MLP neurons of a small language model. Each row is named by its layer, matrix (gate and up: input weights) and neuron, and shows model dimensions 256-351. Each number is 50 + 12 x the weight over its row's rms, rounded and kept within 0 to 99. A neuron's up and down rows have the sign that makes its largest values positive.
A block is one neuron, or neurons of one layer that tend to fire together. After each block is what it responds to, as a language model described it from the Wikipedia text at the highest values.

L6.gate102:57 45 39 40 58 39 70 53 47 54 42 66 64 63 70 48 57 25 43 65 55 36 50 61 54 52 56 21 34 40 61 51 36 24 43 59 52 50 44 66 55 54 52 35 57 51 23 49 52 65 46 43 60 55 50 40 44 67 62 46 41 56 41 51 49 40 57 48 52 43 62 40 52 47 47 56 53 32 55 50 65 37 44 51 49 53 51 43 49 51 54 55 51 48 36 62
L6.up102:57 26 41 35 41 49 55 51 50 50 45 53 52 62 50 83 38 37 68 54 49 25 44 58 52 40 51 47 47 63 51 39 51 45 67 60 61 59 29 54 48 32 40 72 49 68 26 35 57 63 62 28 58 68 59 42 26 66 56 50 52 31 21 46 60 38 31 42 54 52 37 38 41 45 44 63 76 47 73 48 55 51 46 44 47 49 53 22 66 69 44 35 41 36 31 55
L6.gate208:44 56 52 45 54 56 54 65 41 49 61 58 50 39 30 66 71 52 66 58 49 56 60 63 41 58 50 36 33 68 33 38 53 74 51 48 35 40 49 62 27 46 41 45 68 75 64 45 61 57 68 61 68 60 30 54 44 45 51 46 39 55 47 55 57 68 34 51 42 64 37 52 60 57 48 36 78 55 38 39 57 59 64 59 44 35 51 65 49 53 34 49 36 35 62 23
L6.up208:60 59 25 39 74 56 56 44 45 72 52 42 53 48 53 34 55 47 47 50 38 41 24 31 57 42 36 46 62 52 49 56 53 62 46 58 18 66 49 61 70 57 32 49 47 45 55 50 33 39 63 44 54 47 37 38 52 36 57 44 59 53 52 48 67 54 52 76 53 50 46 48 59 48 65 64 52 37 66 67 35 50 49 49 64 44 50 46 55 24 46 34 72 41 53 48
L6.gate470:50 30 55 47 47 51 58 49 38 58 54 37 49 52 36 65 58 67 56 59 37 38 41 58 41 51 57 59 72 50 53 58 34 39 55 54 51 53 35 65 57 33 59 37 51 50 53 51 68 37 41 55 52 41 43 43 47 63 50 47 72 52 38 60 64 51 55 51 40 49 60 39 48 54 75 42 58 66 52 34 37 66 46 32 38 40 43 46 48 51 62 53 27 39 28 58
L6.up470:54 52 39 35 59 42 66 59 43 43 57 45 59 52 31 72 42 61 15 44 50 39 46 56 25 65 48 62 41 58 62 56 55 49 63 35 25 66 59 71 40 47 51 39 65 71 45 44 51 47 46 58 59 44 74 67 55 90 62 58 49 51 30 34 55 50 34 55 41 56 56 43 54 63 54 50 32 61 54 32 33 46 57 52 45 49 46 32 61 49 43 73 44 51 53 49
L6.gate710:62 67 55 54 81 60 39 63 49 47 64 57 55 49 40 37 57 66 51 50 66 46 45 47 71 50 38 52 57 52 27 56 68 40 63 50 54 53 32 57 42 51 65 42 61 69 66 36 23 26 34 42 75 75 66 58 48 31 58 60 41 53 71 60 51 34 41 49 41 56 54 35 52 33 56 53 39 58 33 63 49 56 45 48 53 30 34 62 70 23 44 54 36 52 47 53
L6.up710:63 38 28 37 52 35 60 59 64 70 69 43 49 57 48 59 49 53 38 48 60 61 57 56 40 63 53 30 66 55 49 49 68 74 59 42 64 37 55 39 47 39 66 37 32 48 51 54 69 54 47 49 49 60 44 71 44 39 26 60 47 41 61 33 71 47 50 48 39 64 60 43 47 23 58 49 38 45 65 34 33 33 46 50 61 43 34 45 80 41 54 53 51 53 45 48
L6.gate796:53 45 47 56 43 66 20 62 51 74 67 43 57 46 36 52 55 61 60 93 59 53 37 61 37 26 70 52 64 56 52 78 37 43 54 54 55 57 65 47 65 66 26 53 55 61 41 35 36 50 38 29 44 45 56 51 44 54 57 55 49 43 50 55 61 44 25 51 53 63 46 42 53 39 69 26 31 54 58 49 33 48 55 45 44 46 37 37 51 51 41 52 54 36 49 52
L6.up796:54 58 52 50 38 46 70 71 66 69 53 52 71 66 41 40 50 53 39 77 46 52 60 36 48 79 47 47 64 55 60 48 54 33 37 54 57 55 60 41 48 63 44 61 42 40 58 20 54 27 52 34 53 70 67 40 67 46 42 57 36 39 28 52 50 44 27 43 48 49 51 35 49 30 68 60 60 33 68 31 33 53 67 51 35 51 50 45 54 72 57 54 34 37 69 50
L6.gate860:36 33 31 54 47 44 46 60 30 44 42 67 42 47 42 47 43 44 46 50 36 45 43 67 77 51 40 45 54 46 43 41 50 42 65 67 48 73 33 50 49 37 68 40 56 56 39 47 21 50 55 88 57 68 64 36 50 33 57 47 71 50 35 60 53 58 57 75 42 47 72 51 60 44 61 44 66 26 47 59 47 44 76 29 57 34 40 41 63 29 36 66 72 57 55 74
L6.up860:70 46 30 76 61 46 44 52 61 37 54 45 46 40 66 48 67 50 54 43 57 53 13 40 41 46 37 58 47 33 24 33 33 46 59 36 61 49 47 51 60 49 33 33 55 63 76 47 43 57 43 45 52 49 72 72 34 43 60 59 46 60 44 57 68 55 39 63 56 47 51 48 47 58 40 43 36 57 49 35 41 69 52 54 68 68 42 52 48 59 56 51 47 60 22 71
L6.gate919:52 60 41 50 76 60 37 57 18 61 68 49 53 51 29 43 26 66 40 55 51 46 34 54 62 44 53 43 48 36 47 57 42 32 53 40 32 54 45 47 44 67 27 53 51 65 41 68 42 48 40 39 76 31 53 74 43 62 39 44 37 48 58 40 54 34 35 46 47 49 42 69 45 20 65 52 62 63 58 59 34 48 58 42 63 54 53 54 53 27 43 70 37 43 54 52
L6.up919:45 34 72 60 52 54 60 48 46 65 54 71 57 36 72 43 51 61 51 52 63 47 50 62 56 52 84 50 24 48 52 61 51 64 59 28 52 61 46 60 53 41 58 28 58 35 57 67 36 41 62 39 61 45 34 81 55 49 42 46 60 41 39 52 52 47 56 42 50 33 44 52 43 31 67 56 45 37 71 45 49 56 45 38 51 49 65 57 61 32 61 50 46 35 53 59
L6.gate1001:41 54 43 17 45 43 44 52 35 50 46 35 39 62 44 69 67 54 66 45 46 45 53 39 56 47 31 66 61 46 51 55 51 42 44 66 70 46 33 42 48 61 30 45 59 32 64 47 54 49 66 49 64 25 57 62 72 61 50 51 33 47 72 45 54 55 47 33 78 44 60 64 53 54 37 53 27 67 16 65 46 73 30 51 45 31 54 59 67 43 32 55 52 37 62 36
L6.up1001:45 52 32 56 46 36 45 64 53 54 47 47 43 44 55 21 36 52 65 31 49 54 24 50 61 63 64 32 51 69 49 38 52 52 53 41 57 37 45 45 49 72 75 34 62 45 56 48 51 45 54 48 40 50 72 63 44 46 50 34 46 50 49 40 75 52 72 42 50 68 37 50 43 29 49 46 16 44 44 58 34 80 66 40 58 46 50 36 52 29 44 49 37 56 34 51
Number tokens (digits or number words) beginning a count or date in running text, usually after prepositions or verbs, e.g. over 18 months, carry 70 passengers, on 4 March; also middle initials in names.

L5.gate534:69 23 21 48 44 34 59 53 28 43 45 51 58 42 39 48 47 38 46 50 75 47 36 58 52 49 52 29 46 51 56 44 51 48 53 34 36 85 42 47 78 61 47 43 51 40 51 46 50 58 51 49 36 68 35 46 44 57 61 43 46 53 34 47 45 75 58 48 48 39 44 67 37 48 66 37 50 41 69 59 49 71 55 28 50 49 65 55 66 46 61 48 54 38 52 51
L5.up534:60 37 55 38 64 44 66 49 53 42 57 34 69 38 53 60 40 59 61 45 78 45 40 54 37 65 58 26 42 65 77 45 25 65 47 53 59 58 50 25 65 60 41 66 60 46 61 35 41 58 44 32 84 59 30 43 65 44 43 49 59 70 44 36 46 35 52 59 38 43 38 70 79 46 44 49 45 28 74 61 67 49 64 32 65 43 68 42 63 49 74 81 69 31 31 37
L5.gate573:55 47 59 55 43 55 42 39 59 25 59 64 57 66 39 64 56 66 44 44 36 21 29 55 39 66 59 37 66 28 57 36 46 62 54 44 56 45 26 70 33 52 43 52 49 53 42 54 63 68 54 26 49 42 61 30 44 40 47 52 61 56 31 24 57 29 49 49 36 53 38 40 54 49 66 57 44 60 38 35 65 22 53 82 47 46 25 64 26 60 40 41 40 49 53 49
L5.up573:56 42 52 52 54 54 45 59 54 55 55 61 53 33 45 59 60 43 28 42 49 47 55 63 61 42 50 32 54 55 65 38 49 52 51 39 48 47 53 31 40 45 75 37 38 55 45 50 56 55 56 41 36 56 27 51 60 61 59 71 60 52 46 66 44 71 47 50 33 42 40 71 64 36 59 43 44 57 42 59 46 44 40 32 47 49 58 52 63 75 49 57 52 43 77 39
L5.gate687:64 35 60 39 53 53 54 31 60 56 47 45 42 35 54 41 26 54 36 52 58 48 39 49 65 43 65 53 55 60 64 41 41 42 46 32 53 68 46 65 74 38 51 66 52 57 47 54 59 62 48 55 56 48 46 55 63 67 60 57 35 53 47 50 32 60 53 44 64 49 68 47 92 49 60 36 35 65 58 56 54 22 48 39 53 44 74 44 46 47 44 65 66 45 61 50
L5.up687:73 39 46 62 44 34 50 40 43 67 50 56 61 60 23 48 30 48 67 56 61 43 39 48 50 45 76 53 56 42 52 35 52 50 47 65 60 64 39 54 65 44 47 53 38 65 60 59 46 43 45 35 51 46 38 61 45 57 32 58 72 50 38 51 57 44 69 42 52 67 56 55 65 43 64 52 47 37 67 62 54 46 51 48 38 56 49 53 78 67 57 59 43 46 44 53
L5.gate915:41 40 54 51 59 64 52 51 47 51 59 56 52 58 30 49 66 57 28 34 58 44 37 62 58 57 51 57 25 50 76 37 57 44 60 44 67 52 36 59 74 56 41 27 35 41 81 52 60 41 60 36 62 50 69 56 38 61 64 61 60 46 40 25 36 51 57 60 36 44 59 53 71 45 56 70 48 47 35 62 46 75 39 53 58 53 31 43 38 47 42 66 41 46 58 30
L5.up915:67 49 48 45 46 68 64 62 11 41 58 54 50 63 52 65 53 48 42 36 57 42 49 59 55 53 47 66 48 52 52 43 58 43 24 44 59 40 51 57 55 56 46 40 67 45 52 53 80 53 41 52 46 42 44 57 32 57 53 62 38 32 50 37 39 34 43 54 54 61 53 55 62 60 64 57 52 63 55 77 49 57 61 59 38 44 17 49 45 50 48 89 55 26 60 46
Final pieces of numeric values, such as decimal or thousands parts like 2'6.1', 12',261', 14'.2' m, in population, vote-percentage and measurement statistics; also number words like six, nine.

L7.gate394:56 52 53 59 63 69 56 22 64 58 40 50 64 54 55 36 59 53 75 51 45 50 36 57 46 59 74 46 53 53 58 53 32 52 71 19 39 31 69 57 37 52 50 44 52 44 60 48 51 54 45 49 37 71 30 36 60 51 49 57 34 59 41 49 65 31 40 45 59 71 36 51 71 33 58 59 28 68 49 54 27 40 82 59 47 66 45 53 30 39 61 49 51 39 43 46
L7.up394:36 44 60 60 48 78 61 33 53 70 28 56 52 48 53 50 58 41 62 59 47 59 61 64 63 31 47 61 61 40 54 26 31 65 41 52 54 39 59 51 64 49 57 61 57 63 60 36 43 33 48 49 36 67 51 37 55 45 53 58 52 43 34 66 56 33 50 52 43 49 65 25 55 67 47 43 46 66 45 34 48 60 44 56 47 66 52 45 61 48 55 49 49 41 61 54
L7.gate575:53 34 68 41 51 53 43 55 66 52 44 49 60 78 46 51 58 56 51 57 35 54 52 60 24 63 50 57 46 71 50 38 51 59 34 41 51 40 64 37 66 19 34 43 66 51 64 32 34 50 55 54 42 55 34 52 44 63 56 46 59 56 47 49 67 50 55 66 61 30 66 21 32 61 53 60 55 75 47 45 32 50 49 52 54 52 46 30 31 55 31 53 53 51 44 61
L7.up575:58 54 50 36 43 28 57 50 44 53 65 58 25 72 54 48 53 70 35 38 68 72 50 71 52 55 58 55 59 51 55 25 36 68 62 41 41 52 62 60 65 43 50 59 77 71 51 55 35 67 46 37 56 57 55 52 38 57 68 34 55 61 53 57 59 70 43 62 87 70 60 14 30 57 63 61 58 58 35 57 40 28 44 46 55 52 43 33 58 54 50 47 67 33 68 50
Prepositions like in, on and from, or day numbers, placed just before a month or year in narrative dates, e.g. in March 2011, on September 7, born 10 March.

L5.gate373:44 45 60 56 62 25 50 75 46 51 64 56 70 50 56 31 61 35 53 32 54 27 43 59 27 38 71 59 57 43 32 71 49 44 45 59 38 52 48 49 52 36 64 49 55 55 72 57 43 35 39 21 45 46 62 43 29 60 43 42 54 76 39 66 36 28 48 74 40 45 59 45 62 49 50 61 59 56 23 47 64 43 55 61 53 47 47 61 45 53 47 55 31 40 64 70
L5.up373:60 80 53 60 52 37 51 56 62 70 46 56 48 51 44 58 42 42 38 46 55 60 54 70 59 43 50 51 59 54 74 56 55 43 57 59 34 48 39 48 31 50 40 44 52 42 60 62 55 68 55 68 58 64 32 24 37 34 44 41 49 42 50 32 39 37 59 45 48 43 46 54 49 37 43 30 49 55 55 52 40 54 16 55 69 66 56 42 36 49 81 53 52 44 76 56
L5.gate471:47 50 44 46 55 68 50 41 54 76 60 37 28 47 60 52 19 65 55 80 44 69 36 55 52 51 62 49 63 60 76 52 47 56 70 32 18 54 69 45 46 80 44 47 46 41 51 47 54 27 41 43 38 31 41 54 55 47 45 53 54 43 49 57 54 40 51 42 68 63 44 58 30 42 70 35 45 67 42 53 45 47 44 55 61 51 43 65 45 39 71 47 35 56 54 62
L5.up471:54 78 34 25 46 54 62 73 59 70 64 73 47 61 32 56 53 48 58 63 43 62 33 58 76 48 54 36 33 51 59 44 59 51 51 55 66 48 55 38 49 39 31 34 54 51 43 63 52 64 57 37 49 54 34 45 42 53 37 61 54 33 36 55 44 51 29 38 41 46 62 50 66 51 42 59 58 42 36 48 50 57 54 45 18 67 63 61 34 52 44 66 55 12 39 54
L5.gate719:63 60 55 50 54 48 45 45 59 53 55 28 38 59 68 55 48 48 72 33 23 54 49 34 63 45 48 46 60 47 34 41 63 73 66 39 50 32 72 59 34 64 57 67 68 33 64 50 38 26 32 53 50 32 57 63 41 88 46 46 66 60 60 39 33 44 72 30 53 45 60 43 59 37 55 53 69 44 68 47 41 44 36 48 73 51 53 43 41 49 64 51 66 42 67 61
L5.up719:44 61 55 51 71 35 50 63 43 45 71 43 33 31 45 59 57 65 53 69 51 24 75 64 23 50 48 53 34 58 42 66 38 06 41 56 23 70 58 64 73 52 53 39 38 56 48 61 35 63 48 54 51 56 62 48 34 50 50 62 52 47 40 46 40 50 38 46 63 40 61 42 37 47 45 45 72 67 41 46 50 56 65 54 54 34 53 71 44 54 51 62 31 56 34 54
L5.gate984:53 50 33 42 50 34 42 43 40 92 47 46 24 35 45 43 53 42 44 57 52 58 25 54 54 35 59 53 48 62 54 35 46 54 71 57 42 35 56 55 54 55 54 40 52 49 43 66 43 41 60 53 22 45 30 55 60 43 66 56 42 46 37 39 77 49 76 46 66 69 52 25 45 47 60 56 59 52 47 43 35 27 64 42 49 49 56 79 41 44 49 55 30 46 45 45
L5.up984:54 50 62 73 43 39 44 27 62 87 37 61 24 43 54 52 44 47 43 56 53 58 37 64 45 48 49 64 54 54 45 29 46 32 72 48 28 58 62 61 55 54 30 60 52 55 62 56 32 48 45 42 40 37 33 34 65 44 47 39 48 48 34 50 71 46 45 49 73 52 32 30 40 33 60 51 53 58 45 71 40 47 56 48 53 45 54 73 38 53 61 54 45 62 42 58
Prepositions, mostly on/On, plus under, off, with and colons after Released, that open a date or place phrase, e.g. On October 17, on wood, under the tongue.

L7.gate760:42 52 42 28 39 60 27 39 51 57 37 56 43 58 27 41 60 44 42 63 53 29 40 43 47 45 54 34 66 54 37 51 43 59 64 66 49 69 36 48 60 34 61 43 51 40 75 51 69 48 36 38 52 49 45 54 52 67 54 57 27 39 20 48 34 42 38 49 51 42 61 43 48 45 62 21 66 51 67 59 56 26 75 44 62 63 43 52 85 50 50 36 43 56 37 35
L7.up760:61 43 38 48 53 27 71 37 53 67 53 39 70 48 64 67 29 72 43 66 76 52 41 27 47 35 48 36 47 48 52 45 59 54 62 51 58 70 44 50 53 57 50 39 48 58 60 43 54 39 41 49 58 50 50 40 49 56 49 33 65 48 38 42 53 57 44 36 43 40 63 64 44 46 60 34 60 67 40 48 43 50 48 21 56 47 58 62 56 19 64 55 50 46 71 43
L7.gate870:57 40 73 50 58 58 38 46 38 70 65 54 52 27 55 61 57 39 47 37 56 37 42 53 36 58 50 44 36 70 38 45 52 52 50 49 60 61 37 56 45 71 56 24 54 41 70 49 85 57 50 64 47 51 55 54 59 60 60 51 62 34 45 28 36 33 51 47 63 35 52 63 40 75 59 39 63 32 61 41 41 42 61 29 62 64 52 44 39 60 34 85 42 36 57 39
L7.up870:73 58 51 58 61 29 60 26 61 49 67 42 48 54 46 51 47 40 28 39 45 40 53 39 33 45 43 41 35 44 53 69 44 24 57 58 50 77 57 60 38 44 45 33 48 48 45 54 64 31 59 22 45 49 51 64 63 39 49 67 39 35 38 42 55 40 27 55 47 57 32 55 60 63 57 49 65 55 46 65 29 37 66 00 38 46 59 44 31 66 43 60 44 60 56 52
Leading digits of numbers giving quantities or measurements in prose and table cells, such as 98 × 431 mm, 58 hp, 43,801.

L6.gate193:22 46 34 60 28 58 56 60 53 73 38 59 23 41 54 53 59 65 49 25 35 48 42 72 53 33 31 44 53 48 34 45 52 73 42 57 57 58 61 49 52 53 54 50 63 53 54 52 54 45 21 66 49 49 45 52 32 50 65 67 40 45 54 43 68 54 49 69 42 43 56 29 65 42 55 45 70 33 25 23 63 41 59 47 47 49 62 50 46 36 55 35 54 61 60 40
L6.up193:25 67 55 60 39 53 58 32 65 79 46 41 70 56 39 56 44 51 48 42 50 58 47 66 73 79 52 27 42 71 60 67 69 57 62 44 30 53 46 64 81 59 74 67 45 59 37 59 60 75 51 64 57 63 60 51 42 54 28 43 45 41 61 35 55 54 56 63 43 54 38 42 43 55 50 62 49 63 51 28 37 60 58 39 53 48 55 66 38 39 45 34 62 66 52 48
L6.gate255:55 32 47 58 65 50 55 50 67 71 61 45 42 84 46 40 62 54 45 32 54 53 29 44 39 56 42 43 36 66 55 25 58 50 53 38 39 56 44 55 33 44 55 59 63 50 36 47 33 50 64 33 43 48 63 47 32 44 26 46 66 24 35 32 49 40 42 43 45 44 42 21 52 53 68 39 43 47 63 31 37 49 54 42 39 63 60 44 49 27 45 21 44 54 59 47
L6.up255:67 49 66 50 60 50 76 52 53 50 62 62 52 67 56 51 53 67 46 47 52 47 45 51 43 46 65 31 56 61 44 32 44 26 63 40 46 55 38 49 75 59 56 51 41 57 63 54 75 60 56 47 43 70 30 66 45 40 33 42 61 31 42 36 51 41 28 53 40 41 31 34 55 49 52 54 57 45 61 27 41 54 62 66 48 56 60 53 45 46 78 52 70 29 60 61
L6.gate346:55 45 62 61 43 53 20 57 29 49 80 43 62 60 65 52 36 72 49 41 43 42 36 58 56 39 55 69 58 44 49 36 55 27 50 42 68 45 80 76 42 42 56 43 50 43 21 71 25 46 34 49 47 47 29 39 67 71 70 55 64 37 44 39 41 50 37 69 65 30 21 50 59 64 61 40 40 37 43 40 44 48 45 52 38 46 22 55 48 66 53 37 36 51 71 58
L6.up346:54 58 29 63 34 43 59 74 55 50 58 56 42 57 40 52 40 53 45 57 63 47 48 37 41 50 49 70 46 45 66 47 45 35 49 37 75 52 75 61 54 38 63 52 42 55 39 51 27 42 47 41 39 59 26 43 62 38 58 62 71 52 39 66 37 55 46 67 33 27 31 48 54 54 57 40 38 34 45 34 44 45 44 48 56 49 56 46 59 54 45 50 62 46 47 59
L6.gate513:44 60 54 41 56 55 59 55 59 78 52 39 49 41 43 61 54 57 52 56 52 46 33 64 39 44 62 44 63 49 46 62 25 54 75 23 57 57 61 46 56 54 43 45 58 48 60 51 51 34 73 40 40 50 49 29 68 53 35 41 49 35 57 51 79 46 40 52 61 54 54 38 72 43 53 56 55 52 49 36 28 57 37 38 33 77 56 47 37 47 70 48 49 57 39 50
L6.up513:48 51 38 63 17 37 52 50 60 71 45 39 33 74 61 49 34 66 39 58 34 74 44 30 50 48 58 35 44 35 66 35 30 47 82 40 61 47 59 51 32 48 38 49 62 60 62 48 54 48 40 50 48 58 45 72 66 72 49 62 47 33 61 28 52 63 53 52 48 54 45 31 45 47 72 47 61 67 68 40 48 33 40 46 31 39 83 52 58 62 52 36 39 63 59 51
L6.gate581:50 68 38 44 57 54 64 43 47 60 65 47 45 75 57 47 60 55 56 71 54 43 24 59 45 31 52 41 56 50 47 51 26 40 52 64 53 55 59 75 74 44 47 65 64 65 61 49 53 63 46 46 64 27 41 49 63 53 62 47 45 47 44 39 59 55 61 41 50 56 62 24 53 37 52 53 65 67 61 40 54 50 55 49 34 70 39 51 54 39 43 59 56 55 42 69
L6.up581:54 41 57 37 43 57 60 45 45 63 61 51 73 77 63 60 40 55 60 74 57 35 25 42 49 30 57 44 44 63 33 57 32 32 55 45 37 48 53 56 68 16 44 57 55 56 54 50 58 42 40 44 76 28 42 56 60 54 57 48 54 45 43 68 54 57 41 50 49 63 53 24 53 44 56 60 57 52 44 30 55 69 59 36 33 71 43 41 59 49 48 55 56 58 39 50
L6.gate599:52 59 43 34 45 66 46 54 46 42 67 50 41 41 61 61 47 71 40 58 55 34 41 33 56 15 33 63 29 41 36 57 62 37 63 45 32 36 49 57 73 42 48 32 63 50 49 63 41 51 27 34 41 40 62 65 35 47 41 72 45 47 67 39 53 37 43 32 32 49 37 49 42 40 43 50 46 61 61 56 23 64 39 52 59 65 50 55 43 52 21 52 52 15 73 52
L6.up599:58 42 62 42 52 68 53 34 70 50 55 56 38 45 48 59 27 45 48 32 58 34 57 48 62 48 45 41 33 72 77 58 62 48 70 31 58 41 57 61 51 46 68 49 66 30 49 63 44 47 35 51 65 36 50 54 42 48 49 26 48 64 34 59 82 54 44 44 50 51 31 61 52 81 66 55 48 68 29 37 55 33 39 78 66 42 69 55 61 25 49 40 59 30 54 42
L6.gate961:44 86 34 53 54 57 62 79 44 56 40 32 38 63 30 29 36 36 40 63 60 46 39 47 41 41 32 32 68 60 57 52 43 41 31 41 55 46 55 65 49 62 49 56 67 34 78 42 72 46 47 59 62 38 34 47 46 58 62 49 69 50 47 42 74 55 41 53 64 34 38 33 58 58 48 60 53 40 46 48 60 44 47 34 58 41 54 67 58 73 60 30 50 29 61 50
L6.up961:34 56 49 41 67 58 44 61 73 60 49 52 44 67 33 55 28 38 31 52 53 58 66 67 54 51 25 54 34 52 63 44 13 55 38 37 33 30 35 41 62 49 65 57 65 36 45 57 43 46 31 45 48 45 32 40 46 49 44 64 52 37 57 56 56 47 56 37 36 41 38 54 38 52 69 43 50 54 52 49 50 58 25 41 39 54 60 45 29 62 51 44 55 61 57 46
L6.gate999:59 50 44 64 56 51 44 63 55 48 21 10 56 30 33 48 54 34 42 38 44 70 39 53 51 43 60 74 66 63 42 61 67 42 41 27 50 42 40 55 57 41 45 54 40 50 52 23 50 52 64 45 68 48 65 57 48 63 36 40 46 59 59 59 58 44 69 54 52 54 58 39 53 67 45 33 32 44 62 51 52 63 49 65 54 45 53 53 36 43 34 19 56 59 56 40
L6.up999:41 59 66 35 61 38 57 51 59 46 55 59 43 72 49 54 48 49 56 22 66 58 44 53 41 35 39 23 46 58 41 57 54 58 49 53 45 47 40 59 26 58 30 63 51 37 52 69 62 61 52 23 71 48 59 51 58 41 58 58 53 49 49 42 45 71 45 44 44 53 36 45 58 56 49 37 53 32 55 41 44 52 43 69 54 58 24 49 55 50 73 49 29 56 52 60
The preposition "on" (or On) right before a date, plus day numbers starting dates in text and tables, such as "on 25 October", "| 16 November".